{
  "optimizer": "muon_variant",
  "lr": 0.00116,
  "lr_mult_qkv": 0.5,
  "warmup_steps": 200,
  "final_lr_fraction": 0.05,
  "seq_len": 512
}
MLP neurons of a small language model. Each row is named by its layer, matrix (down: output weights) and neuron, and shows model dimensions 234-329. Each number is 128 + 24 x the weight over its row's rms, rounded and kept within 0 to 255. Numbers have three digits each.
A block is one neuron, or neurons of one layer that tend to fire together. After each block is what it responds to, as a language model described it from the Wikipedia text at the highest values.

L2.down489:112106130117091063128140093165149174116125125158127112128136167113094147146131144111125127136078118118126097108133110149143078123160105107182132127082124096098152145131138158167132154160138135123140116149124087135166125131083144111153122100113136144168114100109086095149140131113125153127
Responds to: Nationality adjectives, "trans-" prefix. Nationality or scope adjectives opening a descriptive noun phrase (Thai, American, Japanese, local), plus the word-initial piece "trans" in transfers, transmission, transaction.

L2.down86:126136123147122171130184151136133109166167098127149124133126117132126125120125135147153137100118148109122135135109135160093133116130118116088179107118145101119158101130126184140132109126125123150123106167129123136118120147084110142119137144121142133138092123114117111165108126125095149150
Responds to: Past-tense / participle verbs. Past-tense verbs and past participles ending in -ed or irregular forms, often after was/were/had or in passives before by, such as trained, organized, written.

L12.down792:156172109127126157148096182108133097132096139121063128107126149137105133147108160122149131107151153113136108159126106148153142098142128122154141116094136115089129138097182078132141143124117127129184128193116126115125171098139093126120125118138163164125147106156150101076138120125097117137
L12.down1157:146122119124156095123122108136113160104126097122149168123141103148142097157136128103160106141112149146163126135122155103102126104130142143126175136126086119093128118162130130144170133129127125109161101145119092126112148179103162177122108135101096115171132077152136100131116099108113144165
L12.down1710:134150113128133158145123120148112152140184125148133122113144101165115115168171183131187139131152144153136152122143093139151161102169100075174096064107103145123095155150133093119127171169118138098153157110145161144121119122087087101105112141137137152128137112142161089133145101133134105087
L12.down1727:129150117100158121154142146124174144138164143121154134158142119103116165142111122142183128095150118136129140113104156132095141144157115091119117041110106129121106095148150122113134116132116113124103174117130129144139083161059132170090103110090115148111101117105118102138123163121112157138
Responds to: Complement-introducing predicates. Verbs and linking words right before a predicate complement or that-clause that classifies or judges the subject, such as considered, as, became, decided.

L12.down366:128132127139155103151075116099146144127108089140131095128146155132168125104117124140129085099134138121165188110113119139104127143112098127135137144109110142101142089126107147084101100136146148111134158104128144153106151155108080135156119124108105112117122154158114142127150131144097136093
L12.down474:101171138147136129168147094089126101124130142118140129070127170102122073135134148139166089110121111139149157105154135131139118104118165083124130111182113142149097139088078140152130113135126108139099143140124122141105122133106098124159133095120135161110159125126116124133168153126148149134
L12.down1272:154094140106099108104136137165120129136141151105092130126137154099167107114127112156120158128117122105131100154140127068149135159135126102108155109104122161120113145140141141122121116102138133159109170120149071134128149108159134147116109146144104098143109143098170154085160108128093112121
L12.down1605:117114106137133087104110113141136144121161133134170101097134143117134115150111129126157149135134136132157149115123131159137116122138126138113122111107114123101149170125085123152142134132126084056136127134133079155140116093150150139084119169111169163103157101087166175123117182136117126182
Responds to: Table row numbers. Row-number tokens and their trailing periods at the start of markdown table rows in track listings and episode lists (| 2., | 9 |), plus header words like Running time and Local time.

L6.down372:159148088113113103104133146097082164154128128116181101110104183128131144135104144130100152118144095124131119104128103130139118158115116137170157127176160099163103148144144090120135154123148128126121132117141127100149138148154150145164107137119142180117141117134166128126124122152120138137
L6.down379:133129145156123119109171135107114169145098148117150140124110155137123192123160131160105113092137164119157121090141099130114098128118124076137198074152106112169164149098068092115125142142138139149089125129139155128114112135173131130166147136129122168137124128159135075156117113111120121070
L6.down449:132136141111137167123168142129132144108126136121089136129108109088091107156122126132137116127145127114162135083128145131132159125093112085154113096136100136147109157080146146110146167113125118150144162124112129183170125136090158117137096088136106161147131134141132130122110153165119094101
L6.down471:166144146141099089129132150164117131164136127114126111171138114155117149159162139114083090159112113168145111117135133110117150086103120127108095173127083155113117179109102151149120155113092123173176157151152101093126148099149117090096135141121097101138089130169143089126131143157182137132
L6.down515:139128135113157112151133074119129127083126154136128119113121144146099147102128112152087132096094085110142108156116146119116148151112103173114145104136121133158147133125116123134146125140142168114144132128189141116166118145173126139156070149126125127158145185102133110145136119147123119101
L6.down568:132120126125140108131156140121128132113115159125152126118095154082128115111149145086106143102136134147158130115158140139126114113133148142154121102107109153132127112117160069104182172146126146108126116134127125175117114093198112146125142169144171106145068103125145162110136118127131089115
L6.down670:083136126154152120099121135140130132114113126156122118126150138123116185121157124133110146121151120150156105149160109150091152086119130138174136108168068101140133123087143141153122096136134152106141152104097114140126105088112095133129147124083108120124090108135141111131135102146158135105
L6.down980:132122105112136120123136117128136116121096125091198135100138095111118092141133118153159131158106129100111135143110103120124095115129108151114153129095107150154105111123122133124169111173189122122147129149134133096128117150104093119131105142121150099124121088091154149140122112141129143125
L6.down992:120174097146096101164155144112122158109094146104121130097171127136160128100103134179133140125167133096136105153120112146093122150140175138185096147145121135165192093127136167169140088116148132124145176108129164128138137107148136115134119119121126114141134140106129128129080086138168116110
L6.down1188:148115149139147116117156083147102128098097113118124146128112118099156083100116110149123132141132131131155128111193137141084150124133107142112122119135156158141133202140172109108128123108131125100103110149150131126077142113202108096103154136167126130118166129163166095106119140171113107127
L6.down1234:145102131115110107113132151150109127129180098131102075138101089123140163093124150138124077120112147098175114101114128105106128142169142146110143132141110141134097150164095155200143114164155146156135104122117136109086118136099086104133128131154171119112159160088150163117133104195118116149
L6.down1241:126126131158121127134151107152096160132131161132110098141089129141131130137121122156161142180175127132143108129138077096136089130148146142133093138126134094145126137126157087128111187129095143149158122102133142161163136127110196108148112162119087128090114119127170137123144119110122117136
L6.down1386:136146166097135108084147156122136133111152154128145182134102129077122120170111098122137132118136119090128095103095106150150091143135154149102146121157122091142127153121095125122161127106140123133131141148166130133090114113095141110111129109096154143155084123132100148107127103148082099111
L6.down1675:117097146142124148129146154141149094126127111139113101156111178127190121090136112122087121141123128094139124138156088095098142123129114125079149157076141116115151102132142139146140149128136127151098073122134089161145127126137121129094146089105099089101179123107137154140152113159090120143
L6.down1807:086094118129135103113143131096121144134094088150130132128166156175146122089148143158103140115148146130158098120169102187116133129101082153098132154109114134198110151169144160156143102140130124127119122126112142137116116117109112114154166092144150129133119134118104112154105118134132098103
L6.down1918:102105104140131128129147129138063115158115146117131125126158158131157109092138143136126133125147151139142139094165071116109159128133137129127156115145154131124104124161142133111139146167124100115105117161158137168127172144144141112128146175138134138119140123132162140144084129115111182141
Responds to: Wikipedia boilerplate and structure. Mostly nationality adjectives opening biography descriptions ("American educator", "is an American"), plus infobox field names, table numbers and list commas.

L12.down654:170151153128141077198144132123139134156161108120148159116108090143109101099115108122096113096139122140156145119105121117124150131098150145072136115166128133130145150085145101145110128074110184139086155100082075085107102124146130099145137083121099131129135113127184093139110142163098141092
L12.down1097:113154102197141081138140134128137125105140097108116174148138149127110122127094145130169103117109120113148087115135133123130150132060142103140116099112115128139180180139106117149123139150087137102139183104150112119177151133151141106164109110151147145109109118079155095123102155130136142096
L12.down1284:168149127126140149149156168184107106097155116130118110127141149115175174138129150122110128139110158110155118112107148145144127115128125177162103075138152138119133145140082103080148169102155158171132084181118152103097125176127157127105145134153140136132112160135124115096124160102110123142
L12.down1728:152124091147089105127135146121149134127118107137152145142093167162153120153145109163147111147135145099194130114102111129189088128124139100139103120092086114165110101093109115135180150154087070139133103110103176111143122122148117164126127085127116094145148146111142126135142113115124163181
Responds to: Wiki heading closing markers. Closing equals signs (==, ===, ====) that end a section heading such as ==History==, ==Family==, ===Sequel===, and also the line break ending a table row.

L2.down450:106096098131129182152165119115116130140132105122120097093154092140115102133107155146172105140122126096088122130166132108160119133164138143129130134130127132146132072094145105160079124120135131136116157129103127108134157135110138063057159135123181152126169120142150147127065141105107171155
Responds to: Phrase-ending nouns and breaks. Last nouns of set names or phrases (Ministry of Education, from power, in office), plus line breaks after article title lines and headings.

L6.down52:162110117151113103105079157160134132140146155107134153087138103171112118155137148123103129124108088110106125112116119127141117094117166140137173149140121092147145126161119138162145122131141146160041088150135142150129123107143136121097126103195124108110190154142134214139089144117123112145
L6.down151:106141141157118138130122099141131135142111115101132122148140081141114129147112159129137156110130141156080148146159108150169115154106124112156157127161113160141114112150140128187138121112151118140135097144156155150106125107148107101095111138138095125116159103136194177100115145149102136148
L6.down691:123139125149102135100098119127142136073120123112137114106121135117147117122126073140087095126125075154115123163148110105169159132110140140146121126128115136137146142127128123096131119109132156152121108086135104128116123084101173123156132165207082122122138122141159175149135078154142128159
L6.down714:089074124145122141144132096097142138151154106116132110127114145133133120109148176078152168108138132135157119114084145156163134121141101106085133109138161145123149126133152158151156160126092158139096114126106131091088130107115119111100189080125158140134105134163149108145132173125132117136
L6.down850:127093089135152167150155091150100124153140143168107155099185142158108161123152153144180146127111147139153088125101111160140135095086116128120154083126095141121065144118162146115091131166134106085159125105115142075091145141142102127078114081098147092142120101136097095142114118125130128138
L6.down1077:113104174108114103133113152123084096114072123111134093150135131135116127133134147102139167177149155170091126138148160150117091106137147113104131124100095134156106137146124140124132141139154134141166123197124131068145132145137145110122118136120165164138161109143115111110130141146102146140
L6.down1093:151157090161145130116164117118136127096124093104094146082109135093140157150133086142121093114133118117089128147138115109134140151139136120145104077132090116075112117123140140168134149119102162156163140103137130134122143120136104136105124122158115121107121084150140120134138148157121118138
L6.down1111:100129156104113131137159091164117108152138117145072153134116119141154154161129173141122134063145136134082119108113125123093141104113117119134102149112110132116126120143142131176097179121126132148101197084164147152100156117130129144139105147110106084094118146127112105158135119111116130158
L6.down1138:124143109097156090049152159130136142112138146091143173167106149149061158114109079109122148139123108133146160141148114095060168097118098152134161122095105131127103120173150130076147130173117104095160139105127095120122135097128099110102131111155119159087151129115071154125144080126154115144
L6.down1159:115170162166129128145059155139115112121145156117104129141108162126123125155123176082105122145135084112103134110104133101126101147077156156174132154090124102150155155164145098159155111131123139159108117149134136128145090151145135096131161138148109175140154108128160203141141118114124138172
L6.down1475:109100131133155154143132120149101109144161164124132104151186146129121123092132137104135081121123140169096113116126139186157105130129091157101143058090110117126093113126143161163140142141125122102136128098118098090113111153070144150128119095126110137110110107172112108149127122101127092132
L6.down1647:136150133160073102163124138144148083107116145076094139098107151132136145092124136153130153124146100132188146113162131108140186176125144159171117163112104099111144159157120134133130114153091147123115141121099150145143165077116177150170124097160134159112142153155145112107167101144091105131
L6.down1858:123159169107148108160131140114092133145126130136143184151118138159102154117137121119149168123139122137159098078113113137164115100158143114159131102156142083114149105113111109190153103149122156156153126124161142132146142142124127132157131131095067130098079082093189128121143131092108133158
L6.down1951:159129130159113088127160135147125131150148104121155127087152114139121090130170135118104093086143138150145135155108124106116133115114098063143111118104118164157123133122186077149092122130072186129125134121092150156152083124135128087115114176101114156113109117119145122132108135183133151167
L6.down1962:098118153075125132084110169125134144135131142102103127159115116104140201136158131097116121146135124098102144123137093126105090143126136144142119094127154119138110130151128143100154100120137113145167144155135175117147111131140164132151131134140139144142119106098152117108119143134125150156
L6.down2026:167148161138121163167126119126102143153181117151127134108126146120147124092148130057088179125146098132118092113127114114140164127121166159157141136162125149136142137119143128114161145124173149107096090140108109097133122148139118080142136147168138137156156141113127162107160108085091158125
Responds to: Main verb endings. The final piece of a main verb right after its subject, before its object or clause, in plot summaries and descriptions: warn-s, den-ies, introduc-es.